Part of a small language model's weights: MLP 704 GeGLU.
MLP neurons of a small language model. Each row is named by its layer, matrix (gate and up: input weights) and neuron, and shows model dimensions 0-255. Each number is 500 + 25 x the weight over its row's rms, rounded and kept within 0 to 999. Numbers have three digits each. A neuron's up and down rows have the sign that makes its largest values positive.
Before each neuron's rows, "fires in" lists the words (lower case) most often at its 100 highest values on Wikipedia text that the model never trained on; "fires after" lists the tokens most often just before its 100 highest values on Wikipedia text that the model never trained on. A number after a token or word is its count.

fires in: "2009" 16, "29" 12, "2019" 10, "approved" 4, "by" 4, "sophomore" 4
fires after: "2" 20, "0" 20, "1" 13, "5" 4, "op" 4
L3.gate225:537505492512497475500483541493493512485474489480539488531469516512467495496490511524495492474473470497462511471514480546475464476471490498467491510498502437496466539496501496498467514530464483531458525518488507464521459520517504496528498512472453471500495503510492492489439503480439508465531490500486497485522443529504510473491470545490514492506517548498534468503480501524493489518531522486512511506473520509512491571525503480492495462514484499524475511483513486523504514460520444512498499478512544463500508536528510475453511496520462515463469450506469511478520506520491440507537500495537500512509504527504520481519518530452537480517524470521457492501518512442471490525517475517487473522487515495504536513508505493518459488499507544498497526522582494525556546450480513
L3.up225:520491535518545507501483557523513537547477467520511499508522497490525535490450534493476471502496513542495515457503498497486452499491482528515561533516452503540521485519500513485529465491514495508488491517460473517443475490448473493532471453447500517444571498515467494503519509504478511467522493481512517501493505507523492466493471494514474479513488480519478506481482492503472517457509491522520532546457509553479463508512479520509446510482505507531505496537486518511499496513494504508485446539538484461467502486489531525478516464475543459538517502489499510471477496515482505486495479460477443527524528495477501518501449503549523540517510528518510489522523511514494514498475525489494512509523528468521490528477492527505493484474526532472431527490522530486528487489515500

fires in: "0" 43, "against" 7, "from" 6
fires after: " " 42, " Le" 9, "e" 4
L5.gate76:494518482502457481541500538504497464568511494494491497483492534476515518470488523499510525532508505521504526514471476549485469500471467529520485502557492458539487469502501445490500562489446493520472516497498522487494498489503446462509506545505480503468480513519514488452532509533502470494494501490555499514482485516471461490518509479497502464444484522544505506489495483496443502474459512461517484500489510514500531511531490541459489476524505466483451516491500541496520510500494516510503421518465502514510486506508511447513518516493503508492457502518490518486457496494492520469535505491477491503523521481477489453490474516502443501507476451486492478538457526490515532531555479459480527473516500481526497498504468477500505489517538449492492498485520500541456494454492503
L5.up76:491474488490533446534538530546496533554441483509521513508460448510486480517475520476490516496507466486499489535529476481503467542497469503520525483467506513523440473462498480471523545495498478527496502512531510494480512468463480483479496518575530478494501488466505511507487485521505478507532494496529544487460456478497473482521498520507527469466486500494478493492515467518514474525505515518464467531533470464494503487498524470474519524523525501499513520536528506540505528542497512493461527525481468492452539514486551527528461493492518528491522502522525481494469537524492470528499482503520461539499519489493502461492446504477515509504493466531503485497502517485510483530521492502468484524530483480473516456476498531496523486510518490550482467488521506475528468425472469

fires in: "in" 93
fires after: "." 70, ")." 4, "," 4, "\n" 4
L6.gate392:554505469459510492478541526528521512488513475526518510474491559434498467482502502513512522482499493514515539487490480497514476492495508489515560497482503508504513464496492500506487490497501510553507407508469478526508543519485505531555486479533508561495477495498492520491500524478524531506525497506502487517498520513524540508501512493492493478494504486480515468505472511476475511456521469507479496478475522484544511503505519494530491492513492501454458465499499525518508499465502503485503501454450455480487572454499510505505487503472451536533535489457542492472518478550528509540554543514510484484532524469539539476498457548485549512466539486496505523447492472510511496524495499497493508489489511504499529485477509491477498531524499462488503525544524527514505463523524517
L6.up392:476493503542492471491502512484524502491509497497483481506484489499479492485480474447507479499529508492499484500504517500475491499453461474513521473582526440485495523513570525471436549540508465484514533543490523498479474489532469497491512511473494469529536508516491530512486542493505508534548509505471468512469510514517469499532492563514473494514485513511496507477529487489480476488499508486503508494465471506495506500540463502502476452499516463480457511462476482542452504506503469529514474516524515518531506523519525485483496529549478509499491484486496535546470516494505500512482480505501501476515498469512507483514531542479427452475496516522502478506547549503468497498490504461527481549516496525502505538515489487553491563518469508487488515452538459498476489472487522

fires in: "28" 14, "26" 14, "25" 11, "24" 7, "21" 7, "27" 5
fires after: "2" 77, " the" 10
L3.gate547:528528500512506503514542481528456509500529474481493520535517449485535528500465503534489469508494523509486487499476456500539508453495524508496501547496492450536487517507517473532512478459488503514484447468484509486504527499501528536537549486515495519499538446495482505483496548492533492496512465514496527501469452503473475497514515518521518502524518522504521518496509463486474522473510514500459478513560512526524504527490491442455477512508529520496463524531472479511525506484498494527470506501506499480467468540514525518496521520510417527505511453512473497496495486499502474489493484504517457528465489546515495527511488520454526512528543514499489507456469487490489485519472453511487461498457539479501468534463529443496481510526523505515466453496507447509540509493462489
L3.up547:527495505518497468511483476547497505507539495464515492467506430498497473539532517487480472529498513479479513468503481492502491482471496503494502498536510465489519547516506518515507458502499541533482490532466504557489478517481475502523532485527525535461527482509552482433501523512528477459515518485489516510458463467500466541476530485522465533546489487464487506483552521508492542495543471506456549496528518534522444483546481552496504521489468539519485512523480491484509522507517479490510494547503504539526473495498497481479487525487474532523552495499488485482525498516523489486530494488510481492458508538497529513513497537448501527529485521515462512503506498507494516478484513509498504466531484478511485496553534500463496545561530543510489484449483489524488477493485494

fires in: "in" 67, "ind" 11
fires after: "." 41, "\n" 16, " (" 13, "-" 6
L5.gate86:517520432504484495567502505485489544475528471506483513492516517509497481478488502486516505527494471495475516475492483441505500460456497539491506501461521490466531485512502510478462527529432509506533497532472501469503528499491474500522496500461522513502497519538481507519517535489545474487483517486523508524538500530555527438502535509464520476482477511429498443523469501495505500481445510560501484488475450476495542530509482515546520473505515496522491482500482519468513462484515537504489488485507497518510529494457505472488484500527467515469466500468491529468471524508511501518548501465522446506507492472508546496521480512486540501501501466499454492485520481507494440498522510500535505478481535495484524476480522530521504498502504494488442506520535551511527483488489475
L5.up86:518440458492522504509535525505481465517564472513520445530489498495485506484541470522495493487472509506513484476522513524461477485498464495520530501494492492528476517519543513523471533463465490466496544464495515500497483495526506466521536505486526520525476504518508519527509532471461511506523548502509455493502501529504459467501506479483480499531499511506462515485492487494537477503511505497515494488484468482520484524525472501504527468497498484513498545439549543520502446469452460529524439512527453484480501525526480497519500544523432519501507542496461503515486525526545510517498501509512494508497482498505468508540474527532518467471455523504485524506471523502528518525486495485480502498473557457480522522492483512492544537493522488453496447506499440495476493494509475

fires in: "21" 40, "31" 17, "41" 6
fires after: "2" 55, "3" 18, "4" 12, "5" 6, "1" 4
L2.gate170:482481530534499476531466486496467492477496488475468496537516518520503555497499505469519467483438480497513500457560481525522495478471451536477519494516501440506473524520531507506511511503506482531488518459456515459488548518498481507435488510533465515509556497521488498524489512472506482485497498461510504487447443524505485485516485498533546498495500516530504510478472476494545535514491477498474525482570490529484445463517474501506509482514545486464474481492453494526506482485545494502488529493542504487526506527526479499468475549499493538517495526492510513525523522499457512545502522493516489524507534487458509498452531492490509502499482500490526472500501521512451511467488486529477523521488516476481511534498546524513472462555493511508520521459531496516513509498468483
L2.up170:570511510473470549506487505527473443502499506478505503502511461457510476496494519495502513478514514503502499470506498502499492501457485487475478487466511476551535490461526456477536484512510518504486460493508482540469525540494482500484515470535545482472474488508493484505489482517470484473528480520481516562509505517447514487504510550499502477509565536469498518500488530508485521526512479544508512524527536465499498519474484486480491511501469488535461535514484478488484500489503479515543465500478516490477526477502506475467529517468525477512490515486474451484471484564500462469432479522501474525512458502563492539506508500449477511529479483488523508489539495486498535476559451510480453513493514520541526510554484480507491508501494518509509477457481496522535506510478521

fires in: "9" 35, "92" 9, "90" 7, "98" 6, "99" 5, "with" 4
fires after: " " 50, "–" 21, " (" 4
L2.gate392:498532496522495514499527547474553515537519498480516496506495506488515478460483486491441481534525434483476471474497460525492529528514490522479487509518524500501479514528547510467517511509514493509524501492522474498498499494497525460543481527501467449501510478514509503480536484531500443489492517515539541506496528501494494517517485491505464533533447517555533459490534521517475495510522492506464487563488501493554481501549494508492489484483492505506521497479482518539493497535463508525504461492514516498483532519526452475522552469529461464525524463464517506529522496519497435514447504538491514469490522477481544462523548508493495517508479508481498520521536564497504513528497504519463494524523518487515478480510458477514526516485499472499466516539498444524525504501487505
L2.up392:494549533498463543493488486494506494492481506473497508504458452515505479537491502516534514499504505496500497474524514480459461492474509507472470526533530480499500541539507517495509494507516475481505552465487544514463514546482521446493520484525463479481529494496502527502530498523496490482479515522525478448510538485482523505498474492507495446470494546537518529556525452501500450488519520513486505513497506524527520488522508483504478528497480504567529524503487468463516491490484512491495487511531535525495523485528478475471509491479511544478516455509504463465503449470510507538470533555471505475499483480538505491509498494534535447440500478509500483518477495529483535554460482473507513530476542550531494465528471492502508481494509516478513500525550452486502517464467502

fires in: "9" 39, "2009" 10, "90" 8, "94" 7, "98" 6
fires after: " " 66, "–" 12, "0" 10, " (" 6
L3.gate645:500525495531487498461514513492484509480500520498505538539465532507546511474523467507481469553490459483460495500493473521479519509452484532479489525456504487511453484476539501504503481508484497540507515492497475485500478481477495510469497507497432540550496476514472490491499483498490470503494478512537538476504500493490452475521527517498446448498486498495469484463517469528470494483545497543473485527464483513509471508516475505534493455555475454507517512491497520538526499505516515478539458477486492481500460534495478476511487526524442483501484459514509505502461494464524473481522527467513447488477498542489526507551513496504516517476501504504483493483496483408460508497543528481475489509488526483533529453477498489496478458538538459514486486481496479519523501504520475
L3.up645:496525486493533576491494485461528477477502510462524497516533480484522504530489474478475491467471509517493505504525500470499427482504515468446503471509499493468497530506486446487516531517548505482503524495475483499491515520532479512531532448471523488476531550537484548535503524526481492472529491526479513503526484486477507565518511490470478474506488515503487508512469507446434520494524526479542490509486505534540479459456504518488463492484456514490492497529496498482512549509532521545501521462429487503475490483500492509464508439466545488544500522511481486445533510491563533482501537501493499506501491474499524517493502511493472489485505467484503509448510528547494480486489508519514515514503514499514492510518520484512488531514504539476543494456502502493516503519500501

fires in: "2008" 14, "2009" 13, "2003" 13, "2000" 11, "2007" 9, "2006" 9
fires after: "0" 92
L2.gate405:530520477504551523475534505518488529516510489531538459493509499531514509490495458519512546519459485492499487499507487511476514484501486521507458493460490494504480473514498478534471517471449526486487477542474515509529535508493503538528483503485533474530503485536495558490514467509512497507515491544497505458486490486483485531511507496514504476502548546492490494479491466552508531528506521461491482490506506535503509486477500524499513472519490496493537493527488463540507489493518488554514491507466521510530476481561464512491507472461468478544483465472473510544515509450489508522532520510511488484442458456460524535552504466511562503514451523560477505537475514486455494469480484529487533499478523493534553500526512482493522503517530466494497499522453486544501502531495504
L2.up405:540482482535520455467489508515509482503508477554507503481467551471503474473477530474493510483525511469496415549527506524553471467495530468480507497507506462473488483495482496504536558530494468484503484561501517525536516526525487490506480514515517521516468489541519509486549500487488507525464513523502490448510517510508549533458521486489523527527517489528533501488476481532486471466461463545501526490497462485490456438498525494484476476507527481520513502502499525509540439478485519488496497514474505520459495471502488514487506476475487487483509508462496496560507483486459507478489521455536530466539495495477515505520493522540477504482541506476502481462533504531500481509551524491490483481525522516523541496476522480507483508502492475501459492444496501473491514523491489

fires in: "3" 37, "30" 9, "39" 7, "31" 6
fires after: " " 71, "′" 5, " (" 4, "2" 4, "1" 4, "," 4
L4.gate364:474496502527512483459501489460518460533469466491463532483536492489524552494482485527459476521461501487515543491522491492485456517466543500485520535525524516507447487453462480453516482522472469506529532553480476493486506513496482503515467488489471513552528497519512502483505514501523462462499529510483482500545503489521510511498460477535505532508453501507500499499532493453475536460512482508502515494486508530518510445464486526538501496512497528497474511526511524481511487468490549476495504483498461495486522528498506542477477511516524510515433483480513499519473516452513495473497493466460497539513491501516535490479502541484507488458470460472493545500543523517525465554541506476455508486483500491495484503505523520511471466463506476523520439504478527479509528449493493
L4.up364:496493500476530521493495486500504502472507483459468471482502489539487478533520480493492517520522504520537498507507470490512509536487512486474501516486524469488476508500531475500480473510502539535520512458500495493545432505541503488466497465474494485500489526539511574488489504488479460532547490448490493494482539489512503560537508482508486492496504505548507505510486466487492457522478482515469510513485475520517493505489536518519503472490475516534524528518535521492506507466469454520529493519466490511475499551538507519493505523482507521476494474499510484487442433442531529548543503489523548505526486468467537516509516519509524492526509522476436487448501470478493512467483477507486505513470474472510505490526471507504460550487511542485481538551475495484467493439505521

fires in: "0" 81
fires after: " " 49, "–" 45
L2.gate169:501510522509483496452530536432492497535478477512529463478478504490536423526482498451528531523495493498482452525489506451478466482523514513523493489463436502474515530484500476508503510508501490555508536495525474491516496538494495511480500507526476503447476544483481495488492505523486481540518469482484490519496458496482449484515469507495471509466508476477474496449510480521487531474493497494475466510495524508495536530469502510493471525578449506498492490496513538560507482527528502466494511525472509469528485467506509484460500505476483506460487512483506476477467515507551529503502530499510510433494505502510458503499500507515537472500504467543526510512511522479511532533508489513480487527545441489519493528529489485478491480519530495492557476483544504489478516476500495
L2.up169:524517447485531461516475560497488523543482480476497485521494511512523505486465519493503491532528533514554483478501554541517540475540465471509527493467469512519455476473510477478498468485497476493490500511460512511510491478499485498522470485495500451507480497492531481511498447465519485485487510539509520487496513518539520527492505489500499470496470493555444494505489550510536529520476508474503509527552513479526511479489558440506493515466505487488470550540501539501460474483525476514527494441492486510482483517536539509519491470502495479477541487489484485490483463539486507465508473464465500502565465485486476484476505549495484542472531487481494486498529544507535474490539503500526477503459519502503475517505487518515509527477550473496484480513509480480490526512468506

fires in: "21" 29, "30" 16, "27" 7, "31" 7, "40" 7, "22" 5
fires after: "2" 55, "3" 28, "4" 12
L4.gate567:490537479519496474492477502480470495522516492485512482498530483477531518468497496508487456481534476509547540494516526506478462484481511500516491472530516491543461511494542487525540510507512512575536434518535542502538480505517482529510474512508523512501516519512479464466487490525511521483510552442509488501478491551475470488545481547471506546478499534507540548490461499517448459512498530521462467517506466503517482528521513498486514467516493494507493505482490505492505476499487448523556472487503525487520519494513477513470519541504429541507508479481538521501523528523484489507485507535503472506515434517491524536473486537500518510540493490523468494490529518541464490552522498503488485490468509482504470497482512478478464453506532528463510504509486509481516532509490486
L4.up567:528498477460456478510524474584510519475501491503438535509495489461499498513518542490470452480560512481526512479512470484505540490469474507529508493495522482547471537491511488511495507513488496507525506472480485500554515520532511503475499515533485506499533482495480511488471505470522465466509501506462504485532493503452477520490476505500512523538504493522466469519465517459501503483529516516515483505466507505443480451511491525496516477516503526466487509514500512499539523503524484535468521474491536527470504478497534487502535506497507574520523488495515462486566517519547519497495469499500447505518500492521502469488466493498481486525512523503499454497519517517467525441478491508502474479516556518485520507526466555535452482473500527506479467443520481472507505541496525

fires in: "3" 36, "30" 10, "39" 6, "35" 5, "32" 5
fires after: " " 69, "9" 13, "-" 6, "°" 5
L6.gate604:532481547539515496496503480518506520485485494528510456467498517492523528549529481478487511484538487498504551483473478503456468531482561501471487528499479495519484542467515453479484497496486527506507508497494480521481526546516533481515486491516535533538504515495503495504496514515472501562528536491498539511522521503482511507502495489516534556519471518487443489500555513519501519487484528489489537532500525490496463495490478531524499500519504530493452488509522529526511530497520522539480497523472538508471541494512527548492489459540556522529542522483498483494505542504508559502513519483460443512514484469499510523529470508501536496468504502517520498462533507475490498574484533505495537457488495462486463465534472514518441521497485481492463494494503500516455503508525490
L6.up604:515508494513520514518496484512519511501538526501462480469510549484490496517504485492470514551489492462455532509504482527482472508499523527501489477501511472508482476490479534496517517527473513508502499497504509510557529543464502506548516510537481510520521491486514525516493461489486477505493525522516488473514506489468511549505536490525465528505535537533467519482530507480466505557509531494522533486497499555561533483522517528492514491498461490502499494504524542468546516451465528468453478456485506477470507471524532498512520507526490490519463498488431571489489524533522516514527517465525491484500527458432499523523485550499498466468514506488487535503548525491492529499520561501492526508457527469501481469475489510501489518501498518503495484503468497496437558504511491

fires in: "3" 43, "36" 7, "39" 5, "34" 5, "33" 4
fires after: " " 92
L2.gate114:495478563501512504487497455480530498507490499502508475506552536525526538549506565508479489512492500498516511468539452503532470545438518524491506534471462500517485486501487513495517472454480498497493483511494544492496502501512481511470522501471499531517498513486471532488500537491511484515502484447489519499486484457509501476494481538503540514477536509483489476442544535479522489544523506512493511492461469535471517485525488490498473473521464524471483536466529518521499534501491475547519524503487542513508493487543477554488524493544519532538461464490513461496485469511505491551525553532508474495515445462481475510435508521447505505520505495502517486507520479424519474516496495495508515514467496476477511475508504492501474522485522483522491496477468487528458507500501510
L2.up114:510480493450499513494482469529508517501468540482515497477540521533478497543490581504460496535489507529496494461545475490496491503477546500538453481504446478543464528454482502468482481483487489490495490480479511487534462533531467493489518506525486505518477501475513550491508480491505469510511532455491483492465499484515513526512510488496501531500498545509479482455476523458511446578522501503496508496478532492509519467532515495526481476480475506467491500470538499488510528526526483517495467498471494518480453514528520540489499519487564492517512460485493505491502514495537474575504537471483484512510490480450474530458474522475535495507483477493549557506492494495464490483480535500519495484489504482489508502518489527512506550500542508535502508517535448509482507515513498

fires in: "3" 21, "30" 8, "36" 7, "39" 6, "du" 5, "long" 5
fires after: " " 58
L3.gate279:455471531527530491497506474537510494548484519504504485528502533509500479544484477497487536512428505498524514504498495510468520509424513504509512486489567462455470534487498460500476527473492497474479492533472510520525514488517514484498468507496531542526505520467544486525485536524509464491511523516511534458503490493469516526517537524510490505516521515513502468462518505495477515533511505503510483490540514550481525471542490487489471502535513535497491502483513468536485486496490491497497480419547502480492530474514446541440504515511462502536503464497483490511454516510511540501550543485498525506495502485455555483463511529488537489482478495459530500523476475480493453513519496517503527532449528478485483449492525485484498532519514496493498470496466508495485500501476492
L3.up279:495490517503525480466515473488538482450523467506454471500495517541523477567534525527503487464497448515487528508472450471520477489471535509496484515485476489451492510464490518499453538490487506502476461507545522504511515505510494537518478472521526448485494490467500524528448513497511501460553483476481486531506495487508530471539503494501512479506495460529489460481509520464530435500509476465513428513463484543491507518504521512476460469523522501515482508472518506502481503498548451490489541486513487455505485470526532532490500494518533524491510470541548457446509521531483530518527515487511535468506517484511518490522517499483508529516486496520533476493472464488522494485478487507477490518492489484485536493529467508485461494525495455510527485510504548533509517521477508

fires in: "9" 31, "8" 21, "90" 8, "94" 7, "98" 5
fires after: " " 71, "–" 13, " (" 12
L5.gate693:507538525516504509473507505465507495472511523494543517531516494469538499458535499500480461490510492415493490471517495480488492499484511510464525469492476491545453479493483484463458469503511478513547535541476510525492454545489517478492470514508497485539541466492456488501505501517490468468487496491520467484486540479558495550492530511504502494519476508522550460485494498491470494491541531506519469534487530513524465477469514492479533484519458494507472502496465482510508485508515441503520521508486513514512535459487508463463470524528480528493509483465515531507523474496524449485524522546504491453478463499515495522507545511472534469494479488516504503507508473485454528511497515539513502532548528495511503471494499471505506478512499514443517494434485440487480497487501530
L5.up693:526523524504453509490554527485551479486525469514486520496502475447521514493534522508506461512502484501512512454529531460491520533508500479453506515541513492493519494503491479474497460515531451472511470517498488522497488489525465449507496527535492514514489477500452557514530491512495473527470528494478508474493518498535496534498472532505541486486447531506532475518478545487454504540484476505523495517470492528487510508489511499485514506488498450516501471520507510555470501477439462478545522475498476507455506489529495462519510541532502504499504462500506508505500480522543470561520488524446492502474509499546500499551554550516526486506494536461495478494488512483497520521496497512536497544466494529491484517464500540507509475538489475528546476533473493511517503491509529

fires in: "2008" 16, "2009" 11, "2006" 11, "2003" 11, "2005" 10
fires after: "0" 99
L4.gate694:506489507488514522444518543531474528503493508534549469475507485469518497526511463498504527502537520538525500472508496473499524479523491466483479501514545504496441525560532523510517511472523536511478525534529522492496562496484521500488522559528492521525498484509485492541511524480502509464477542479490467472506470495466525460509536512506483558469474491488513523500557471514503475524526484490465491483563503541486517512517442498471496541512483470469478519524537524520487453482526515462498517512471537476513518477527502531524468460544492480534504517489542464494518526530506489488521517516496455513495499446532491510537491513508518481500468529492503502544533533481486473532529466483510480491461525474493488503513488515460527506516523487488485501481530520521516498490476486
L4.up694:518479470520487475496486552493480490518544487501507490488493504467487530475516498517516526502469568491495548490512499508464519547539523511504500479502543481488496506551482478480526490493495541475468535511500486494487495507519497533483508494506478509547455475484481514489550486465531547477469533515533459489428500496474457505500501512481487475486485490483496493467498492492514573520506494511473521480494521500495495522460474502528511487513501492519408469497474530514482519491437513480455512516478453534471494538522474513494537529526497485544509477499498478507512516499523481494484510451516499533518459459485506485518451526544454463501493505519494537501477457520473526515534519500473449519514489492514514494536523450536527513508492483474458519527506500517496512509505528

fires in: "1" 22, "12" 12, "10" 6, "15" 5, "daewoo" 5
fires after: " " 78
L2.gate17:529466526514473527554509533465484488535523451538517509553522503491505525483527466485465488486536534496486437499499509535481516457543555499537505490531448463500500487551554477518506474479495487542480492527491485516536494519507478509502535497523531503508535504540523491455479486583503489519479513477508525521470515493479494511509472491549521536525508518492491536527484507511518559495503480505466483503517488506477515498469494515478492527525467516514490502464494531554475477499481490508521483494493486494515462471475467490466496501479443493494521490492515487479497533516497537506520512501494476503505472454478542494514539488519507546501514457475480532528522506490496492482493518521462494489502516468534549484506532498469457500517513469525474492485506505480443519532547495
L2.up17:484453496494517489450525480501520486487509479496539466489502548460464503479505460507460513490524446494460448527471513503509534505536502484512453488493447499510492509502503500530479533495507461530498480485556532485554537478523521481490474480500525493495485485480523506512477500506538523500527489533530490527477515481519525509520525458510486496517509570513529494484472515473507532498519530513501488493484477481471519519457479501448499504516488479489525498490459481463513486520547489549522492499512416488503527530464479522492476491513542530501519491518548506478472462513543514481502530478478510523460504478506479460486458523515487494483460512506495562484486483478530494510495512527462495474520500495526504497447523498500474492462524532500462477508481557467510530537499498

fires in: "he" 63, "she" 29, "i" 5
fires after: "." 68, " that" 4
L4.gate494:498495514529524491517498520478476484520493475474465493493509459517485487477521508486469513531521493493501492503514488473509501521546438464464486470502506511474529498536493491495508490520512495464476512499509512505455464503494460524484538452472532465504517520512497539482491495464483500490485528516459503465537453505483450461484503496542478485528481531519510442478497508503500526466509503499501521503511518448525521496538474483490472517497454509495498561488491548523507515533485474455545509506480510525501547473465479500510537493531456483517515504521491536527488498492517471516516486544516490461523519502536531486487502557506556498498495522493451503545505543552488519485543474467486514508512481527507503546508540465485465494520509559530502524517474466511537511437501524
L4.up494:518437563537523479536462522483533486474471478489480525486543523527563469495452463466484497527548505509517460521500523505521490457513515500519480487486507529505480529500501480451504515495479482469555497537530478528524462485518486492502518466475483511536503529480546498549491527537488516506497509518494472479465497525509438482496526494515514505508512506481482523444528451509511504452503488500494538468481551490531518506497493514507494506485462527515520501530501540509491507485543551491542485535513511454472507461524494493488465468508511473490487470488489538468470535454502501530555513512501468483490504484496500480503511471515558499518484470457496499476490515515495512430487480525466540500501487499478513518525517487500519495459486498508481505501501532473510468503496505

fires in: "1" 26, "12" 14, "10" 7, "13" 6, "19" 6, "14" 6
fires after: " " 93
L2.gate46:532498494512449496503495465523528514522498507479541525493512498511545473507497460526500499516501493516532491530560528489503528478477509512505484505520491487493463524528471478526489525498486472547489511478517498500570529487547470496520468493463501489518540499515492498507530545483477441537477504551473516490486499459512475528510529513504503506475539520535509514443509499540498506534480511529500465504529472491476538467482470505486480484531497500494502479520488571497511526529517498456494452506471490502511434452498489509480498451500503519482495478475500450491490490496461488502508557515496500442518507483488515493481533495505561500519535464489496498529553484521483514508467528537515508508473509454521514530524501520486493494517521471517503503507457423480460516499531501
L2.up46:531470514505461522486522462503465531510494514510542470509492503494517501492469491475464523487519477490529496501493504487484452495546560483544488480500502484496495516489510459529469467526522457516503497534508489474499507499476508471520565483502543490529503517485520551511528487467482531501489491503495483516490521489519498483502494510512496536521472528491489485488517449527472492489510512502480501500489523459530535518508519523503456496516497523527491537537458502531480492490495492486494484493506506503532515517480530517464485454478513526460528551499480518482546482528488530510492500520471511463499543500510533420475481520474483452476471529424544544452490487498505448469551507468446519495512459490546489502548531483498503507454532529488484539505477473516512480506476501

fires in: "he" 57, "heat" 5
fires after: "." 47, "-" 7, " the" 4, "\"." 4, " " 4
L6.gate635:497466515514480505514535495507508517449432472493451535475451478488490482474538499528463491502513489534475510482502490502510477463494499473529531503498527476493500556498491413487532513484528536467514497535509518534455462496525488509518532522492512485478470449510494471461541493510464473472490510501486532485520516466487506470522483511469474480467501513486474477520548505503499488538484500513490562503534494503566494471546477495454490499506467548474524485462500502451471481451506522522500500522460484469516525523466480499502496504472485512538505510527530480485514465501506545517566477490541497538500487496502526522562488513514483529518507499487478487485505513494500498487532501482496524515494505529536536513488552507502500485503524477495476479495483473476459530509503522
L6.up635:504431533539534490473534485500481494545479519534499459488530482503485462486466501491492478477551526495495527520462501500488506574475517476502462502508546469512497464552502521493491523524522519526535500539501537510495471492530486505514517504507489506474515453499487476516529518514482518470503525526462524536524499512460512504498524491520508498502482476505499502465466503550479491546519533509508482505469446502532489522502465548506510449495487487440486467462499501553503516460510490541503509521502487493425531548490480501486521491509516456526474496511530503488461502493498480506538506456520514499503537497459496506518499482499549462513495524491528517486518503513539460517486454459516528497476501513490484525461504493523468504502540488530491480522444482505540504489481518

fires in: "0" 96
fires after: " " 91, "+" 5
L16.gate281:539486491482468514466517494490442557508504534480524465466520509467525490484483503539523480541482478486494509528528508497511518510525505504503533486524525460514515531529520484552491512475515510506505501551502511533461525483501505514503550531525531481509492492457539498533450465541505505479526537477518481515491531487491469524511506473534493458504497497506500459494508488485499430523483493501489485513491485459472472476472489499476466508506479528466486494464486495484499541491546512515492515509459504510541512449514513474416508495557463548506531502495513505464513517497486527509489497503490502517495431471512502467492496491515478517502488518453550522482461480503489476446467493498523485480477530515485465502523502445499512532504474513482464528525551473504530466487494496
L16.up281:547508477514519490506464517522480516551481535488553498523470473473498519487480501510521441518463509518497465552507476541495533497500519530537497456530510506522500494486496516487512480477512478485464487489463490452497524480483506490483454472477508493502472524527492524482456510511515488528485514496465492493516492490494515543511529500521458511565487530487445518494485500530507502519488509527514493491497488432505458544462509526474487535505511471480509482475526542506532541478509467501455526533451477511555491520506539514480505478494501547497471512501479536469525494477462519512512502504530496542480506500514474508476478501515520516509469517518502499529508485474549522460522443485515436507487532548519435518493504478512500503500517455509478483496532490489497484508457452

fires in: "it" 72, "she" 17, "this" 8
fires after: "," 24, "." 15, " where" 9, " when" 6
L3.gate399:552473539448533503535507514488513507477563490506506464499494503494511474497493488495466487522501503490490515545527495533535506476542514515506532512498500502496470498548526479545494541471547542522509513474494498519454516495471481548447482519451519524490448463529511531523458553497494486473479506488476529545492512527437547469506510498533504513484504512486491513533506526467473499484488448480508458484518522478500529534502473504492529488510526518504530547542523511558464502511510487469523498509505531503473501504498448508511495497508467475515527518501465499424485527491471457477481507516519459442477495536516522498514462505494525470495482517483480475487552492494529500505452480495494506548504509513482489483502491486501487498473506518501507498525470509486506522502547486
L3.up399:515491511490530515485478530453513560549473473525502519495493478462491513499489490503455530503523510467476527481469544502485463486561506489523492539486464521498475502502521484482481535506486497503472522478502462544516457535485531494484495500508487502487501527509503512493447487521474496508519511460488508515506491552451481480483527479473526482477533517493514486465511499499523484477530466504485480533478516467508469521487486499462556493502518518465516482527522517463469501499518501529548513522451520513476518488509499508482523478502515495498499478504459476426454532501551476524563511541535446508514496522503498504485530505483508507496440529513501514538498478511526450495476521485458476518478509522487511500452477529483480482504516541511493481487498469480528583503490530